Part of a small language model's weights: 20.5M parameters, untied embeddings.
MLP neurons of a small language model. Each row is named by its layer, matrix (up: input weights; down: output weights) and neuron, and shows model dimensions 160-255. Each number is 128 + 32 x the weight over its row's rms, rounded and kept within 0 to 255.
After each neuron's rows, "fires after" lists the tokens most often just before its 100 highest values on Wikipedia text that the model never trained on.

L4.up602 [100 173 171 129  91 129 135  82 129 117 136 136 139 144 214 113 147 171 138 148 185 140 116  94  84 123 144 121 196  89 127 105 128  84 107 131 103 183 158  89 157  66 125 183 126 153 157 139 102  88  82 162 148  77 116 128 163 132 119 130 147 128 119 165 103  99 133  85 137 134 145 120 115 173 156  90 139  84  78 120 140 170  99 159 151 111  83 149 159 120 137 120 157 109  93 152]
L4.down602 [137 100 142 158 140 153 134 172 188 156  94 109 156  82  67 145 126 123 139 109  76 125 133 135 127 185 102 129 108 174 135 169 183 166  84 156 164 109  80 150 125 155 110  97 107 112  97 135 132 176 169 141  72 186  77 125  61 121 141  89  72  86 154  66 162 165 144 188 135 150 103  79 107  99 147 115 141 100 184 106  81 109 176 117  57 111 139 130 101 156 129 133 144 177 119 115]
fires after: " S", " P", " de", " co", "w", " p"

L4.up1239 [182  96 143 178 171 125 134 132 146 113  66 183 105 132 160 142  86 144 123 133  96 148 186 103 119  62  53 175  99  77 158 178 126 178 126 107 104 125 108  98 211  96 172 176 143 180 162  82 114 128 179 112 114 143 161 150  69  69 100  92 155 168 114  89 143  98 181 131 120 136  75 147 134 121 102 147 113  88 145 113 140 122 212 154  94 121 158 158 149 131 150 123 117 160 133 129]
L4.down1239 [108 109  98  44  74  99 128 127  89 136 152  92 154 121 159  86 179 142 102 153 155 170 120  94  71 140 142 142 123 161  98  62 111  95 141 179 143 160 148 118 100 121 147 106 113  20  77 132 134 113  77  99 114 111 132 146 171 158 138 137 143  92 143 169  84 140 130 122 100 117 104 160 120 105 159  82 119  91 114 127 200 157  57 176 140 106 158 111 121 164 133 100 121  79 130 117]
fires after: " m", " Re", " e", " c", " E", " a"

L4.up382 [193 148 150 154 103 141 166 130 136 193  70 197 153 118 122 139 131 170 150 147 124 129 176 127 123 114 146 158 166 130 113 139  92 136 210 105 161 126  84 142 144 110 189 165 122 171  77 148 164 133 134 141  72 142 161 179  79  70  70 103 157 135 124  86 123 116  43  86 120 121 132 108  90 106  97 145 115 107 116 112 113 109 104 159 112 164 118 121 198 132  96  89 158 111 132  81]
L4.down382 [102  89  87 157 173 150 115 165 150 122 132 121 149 159 152 103 129 162  83 121 166 131 143 157 152 127 131 107  74 127 132 103 149 134 107 154  92 133 143 115 128 119  63 151 130 102 170 134  42 135 126  86 157  90  85 116 128 138 193 168 119 172 136 176 172 107 220 158 133 129 104 136 153 135 151  80 155  92 134 132 149 181 153  94 111 122 113 167  95 103 154 140 151 171 130 170]
fires after: " B", " W", " St", " Ch", " w"

L6.up941 [150  95 145 117 188 152 144 173 159 175 147 125 131 111 132  88  79 127 142  84  99 147 199 116 153 120  70 168  99 152  94 109 148 166 149  82  80 117 153 127 149 196 104 115 144 130 102  89 128 155 125 168 131 158 138 145 136 129 114 105 122 108 114 116 180 160  96 172 177 150 117 181  70 145 164 100 166  79 117  72 124 166  99  57 116 165 152 119 128 123 153 160  72 143 122 138]
L6.down941 [207 210  78  67  47 182 178 117 113 140 123  71 135 166 183 118 125 121 151 195 124 191 163 188 116 196  99 103 123 129 199 138 161  57 154 142 115 138 151 170  69 162 120 140 152  89  63 125 144  62  95  41  87 126 100 108 138 161 141 157 131 138 146 161 126 103 153 161 120 143 146  98 123  90  91  84 145 181  88 163 128 121 136 179 135 106  98 133 105 110 108 159  96 186 128 105]
fires after: " S", " s", " in", " as", "es"

L4.up1110 [138  96 183 145 121 113 105 122 173 159  82  99 183  83 101 194 148 160  97 161 117 151 184 145 146 132 176 133 118  87 170 137 161  66 145 129  92  59 116 180 113 127 151 135  97 123 149 125 104 140 121 107 125 126  77 112 113  80 136 119  93 161 142 107 138 135 236 165  95 140 132 148 123 109  92 121 150 133 148 157 124 168 158 172 146  87 125 146  99 163 133 118 179 103  78 175]
L4.down1110 [ 89 146 130 137 163 134 106 157 129 149 135 136 138 114 152 104 143 103  99 125  78 149 140 162  89 133 131 137 151 128 150 110 116 179 182 117 188 218 126  60 105 120 149 120 171 102 105  78 123 133 140 120 131 104 119 136  90 125  85 221 122 102  50 126  71 119 112  92 108 119 129 175 124 127 122 156 105  99 112  85 116 122 154 140  71 119 106  78 109 118 146 158  61 106 131  81]
fires after: " r", " R", " J", "–", "-", "."

L6.up526 [145 103 111 169  72 153 132 105 140  81 115 127 128 129 143 165  90 162 199 120 142 134 152 132 122 143 152 140 165 138 136 111 120 116 182  92 147 144 152 167 148 113 156 126 133 157 167 161 104  86 145  94  63 103 105 113 128 156 168 110 127 135 102 105 121 180 141 105 151 138 103 138  95 121 154  77 146 124  88 137 160 147 156 141 104 143 113 154 119 141  56 166 116 122 180 131]
L6.down526 [107  73 123  64 169  80 148 138  80 173  64 152 139 100 128 110  91 124 131 142 133  84 134  98  86 112  88 120 126 128 108 169 139 152 113 151 102 150 158  90 116 149  94 124  77 116 140 129  95 159 142 127 171 179  99 199 196 182 149 160 165 132 113 158 106 161 132 127 116  69 170 124  96 113 136 161 155 162 152 132 166 136 112 121 125  84 158  85 100 132 146  50 145 129  88 106]
fires after: " N", " C", " Ch", " resp", " Med"

L4.up445 [ 85 167 120  98 178 165 130 120 134 139 137 148 104  44 115 148 140 161 157 149  96 102 182 166 140  41 130  94 178 167 137 127 117  84 175  44 152  92 108 152  86 118 159 160 142  84 164 140 160 172 164  95 102 103 109 149  82 145 107 102 116 123 125 126 166  98 108 166 103  84 121 122 152 108 168 220 100 164 163 111 110 191 165  90 136 100 219  90 148 122 135 204 122 129  50 138]
L4.down445 [157  73 155 109  91 144 110 157 104 145 124 101 140 197 149 116 104 142 123  93 137 153  83 107 113 171 108 136 133  95  84  63 108  76 158 172 180  95 145 198  93 156 129 171 115 125 129 158  96 149 101 145 177 138 158 160 101 147  97 184 152 179 130  88 122 125 121 127 156 148 157  64 108  94 108 109  49 113 126  97  73  76 147 154 154 142  99 171 129 142  70 115  68 146 137 155]
fires after: "\n", " n", "C", "ac"

L8.up1097 [130 139 113 124 109  70 113 112 169 113 147  70 142 155 118 125 178 109 128 188 120  60 150  85 111 100 151  94 118  94 115 163 111  88 131 184 137 193  64 128 127 127  94 106 140 162  99 124 120 129 106 192 148 159 161 154 132 164 153 110 154 144 100 105  90 122 111 162 142 103 123 139 124 117  70 139  61 134 118 180  84 159 145 105 150 113 147 130 152 120 195 140 153  56 110 136]
L8.down1097 [151 136 170 101 120  66 133 151 128 166 134 111 142  71 121 151 124 118 213 143 152 113 166 128 160 181 104 138 109  78 101 122 114 155 102 132 123 122 151  70 134 151 157 107 156 151 121  68 121  62 171 106  95 140  78 121  80 118 135 144 190 134  84 168  87 145 104 100 108 135 139 143 125 126  69 123 101 144 161 163 117 133  91 135 121  82 115  78 126 103 118 125 112 166 176  81]
fires after: " H", "us", " sh", " h", " he", ":"

L6.up1023 [118  85 105 134 174 178 123 169 131  98 100  82 118  99  92 188  82 163 156  77 159 123 102 101  77  55 159 121 140  89 138 170 123 109  34 131 145 155 158 148 167 129  69  87  99 101 150 158 174 134 181 125 129 104 128 100  91 125  76 142 178 157 108  87 112 134 155  97 159 107 161  89 128  95 109 215 173 107  87 140 128  88 143 163  69 147 118 104 133 137 147 157 156 162 130  97]
L6.down1023 [147 143 134 155 126 130  79 109 120 166 167 141 106  74 145 116 230  65 119 126  99 118 143  94 122 188 165 179 147 145 120 146  87 142 110 100 123  86  78 124 134  92 161 119 155  51 101 139 149  70  63 106 124 164 188 136  92 105 148 116  97 152 128  86 188 142  53 170  70 145 117 125  83 126 116 123  86 153 220 117 122 134 160 174 153 114  93 165  90 131 156 136 126 122 165  92]
fires after: "ur", " F", " f", "F", " A", " M"

L7.up506 [169 120 167 146 154 179 138 147 130 161 118  87 160  79  93 120 129 177 123 118 153 114  88 152  93 102 117  75 134 176 105  92 146 142 165 133 155 144  78 173 162 109 155 165  63 207  97 136  80 117 118 186 129  72 137  65 106 124 132 104 117 142 174 153  69  71 109 120 124 124 128 189 134 140 125 151 103 106  93 130 139 131 124 182 116 130 148 125  98 143 139 105 135  92 135 138]
L7.down506 [138 124  92 130 107  68  87  66  97 124  78 166 103 151 136 119 154 101 103 137  89 140 134  46 139 149 180 100 108 139 131 104 119 136 140 163 154  78 178 154 119 156  77 102 157 150 133 111 156 135 154  99 117 182 115 163 110 157 141 121 159  77 109 187 131 201 166 188 140 112 120  92  96 101 109 139 159 145 154 116 107 141 109 114  84 104 153 156 131 151 105 119 119 130 135 145]
fires after: " P", " p", " B", " Z", "p"

L4.up239 [152 138 100 161 129 155 142 117 108 119  26 108 127 166 105 133 137 166 165 168 170 183  88 115 149 139 128 123  97  74 165 150 119 152 161 116 128 138 142 111 143 107 150 154 174  90  98 101 105 145 157 154 137 101 112 136 108 140 116 171 121  58 120  82 120  96 111 105 121 102 148 126  79 150  92 119 171 142 152 132 104 116 128 149 170 104  87 164 145 115 153 128  66 120 104  98]
L4.down239 [130 118 132 124 150 122 157 134 123 105 145 155 121 143 128  82 149 120 120  94 122 144  77 121 129 135 112 150  94 131 121 160 150 119 110 180 136 151 162 163  95 104 129 210 128  68 111  97 162  94 133  86  99  97 195 109 195 125  98  72 114 114 156 182 121 112  82 173 150 107 114 123  89 151 106 143 116 173  94  84 177 135 128 121 128 105 144  94  79 165  92 136 109 144 157 139]
fires after: "qu", " f", " M", " F", " gr", "u"

L4.up487 [131  93 159  74 159 103  85 128 162  98 122 147 184  66 160 202 146  86  56 136  73 108  83  92 157 127 142 157 125 104 118 183 141 161 155 129 175 110 113 165 181  61 166 124 156 161 172 157  95 128 101 173 111 131 137 152 103 156  84 100 101 185 102  88 117 155  87 118 133 101 140 144 125 150 100 124 176  74 153 143 139  93 157 167  33  96 132  91 140 102 128 118 111 104 173 101]
L4.down487 [123 158  94 155 108 137 153 149  87 120 160 168 117 163 168 121 125  93 188 112 138 131 159 121  95 153 113 130  87 142 103  88 110 168 169 135 133 125 109 109  87 141 143 133 116  73 131 119 157 102 129 142 131 182 111 106 108 175 140 174 161  49 115  77 172 105 134  99 130 131 120 175 145  86 163 137  96 171 139 148  86 155 123 159 164 155 170 109 150 200  95 175  87 107 121 175]
fires after: " W", " w", "W", " B"

L6.up1162 [130 133 113 124 174 200 135 145  82  93 138 168 149 146 140  83 104 121 171 131 105 162 147  79 113 128 155  84 131 107 217 110 146  87  87 149 140 149  96 167 152 101 120 128 195  74 134 121 107 119 168  90 129 146 178  97 103 117  73  83 140 151 176 166  79 148  56  94 140 110 142 128 118 126 101 163 133 120  98 136 122 160  72 156 116  98 139 154 133 134  93 128 149 113  69 115]
L6.down1162 [150 105 147 125  39  77 155 121 129  94 150 123 214  88  72 120 144 185  85 108  69  82 131 139 160 139 200 167 100 116 124 166 143 146 137 160 134 108 122 128 109  65 158 145 168  85 128 106 123 111 154 116 129 107 115 129 130 174 182 122 113 101  85 115 127 152  92 123 130 146 180 134 126 135  94 102 131 181 131 150 132 111 177 119 106 128 101 103 128 128 116 106 153 127 164 124]
fires after: " f", " F", " K", "u", " A", "f"

L4.up230 [ 90 120 114 145 103 157 130 162  92 162 118 122 118 128 107 121 107 179 128 125 154 131 143  91 108 159 192 154  98 119 138 163  90 120 167 103 182 158 152 176 125 136 107 124 132 114  99 158 160 200  75  71 105 117 140 152 164 160 127 127  68 142 115 121 128 170 126 128  76 137 148 105 120 121  73 101 145 146 120 103 152  98 129 175 135  89 103 133 115 156 160 136 109  98 139 197]
L4.down230 [154 146 161 129 155 118 107 154  94 112 168 120 147  94 140 205 111 123 169 152 158  95 108 126 152 130 133 103 173 126 175 134 155 126 109 116  74 149  71  98 135  54 102  38 126 105 136 117  72  97 160 194 130 111 171 106 118 139  99 114 168 154 134 165 134  87 132 109 150  96  93 149 103 117 172 142  96  86 189 152 156 160 141  90 109 101 116 110 138 123 149 150 126 150 191  55]
fires after: " c", " D", "C", " C", " N", " Cl"

L6.up716 [143 105 181  87 118 100  74 131  87 150 107 106  88  49 124 142 179  75 167 101 146 138 117 124 107 168 115 152 122  96 122 174 189 200 155  90  86  91 116 158 166  70 150  75 198 146 138 148 146 182  83 124 144 112 158 122  94 133 151  84 126  98 123 147 113 143 169 118 185 147 140 210  84  26 185 112 121 136  80 132  57 142 157 104 182 153 153 164 183 108 150 186 103 172 116  95]
L6.down716 [145 157 130 160 105 119 122 144 130 138 136 133 105 135 116 135 202 150 107 124 133  99 114 145 156 108 159 124 101 132 161 106 120  88 148 161 129 116 106  82 122 143 102 170  46 118  85 122 142  98 142  87 160 128 127 110 165 110  97 123 164 142 164 136 140 158 111 103  73 158 123 109 128 186 114 120 154 156 163 106 126 115 107 117  67 133 150  92 127 131 140 101 144  96 150 108]
fires after: " S", " N", " s", " H", "ing", " n"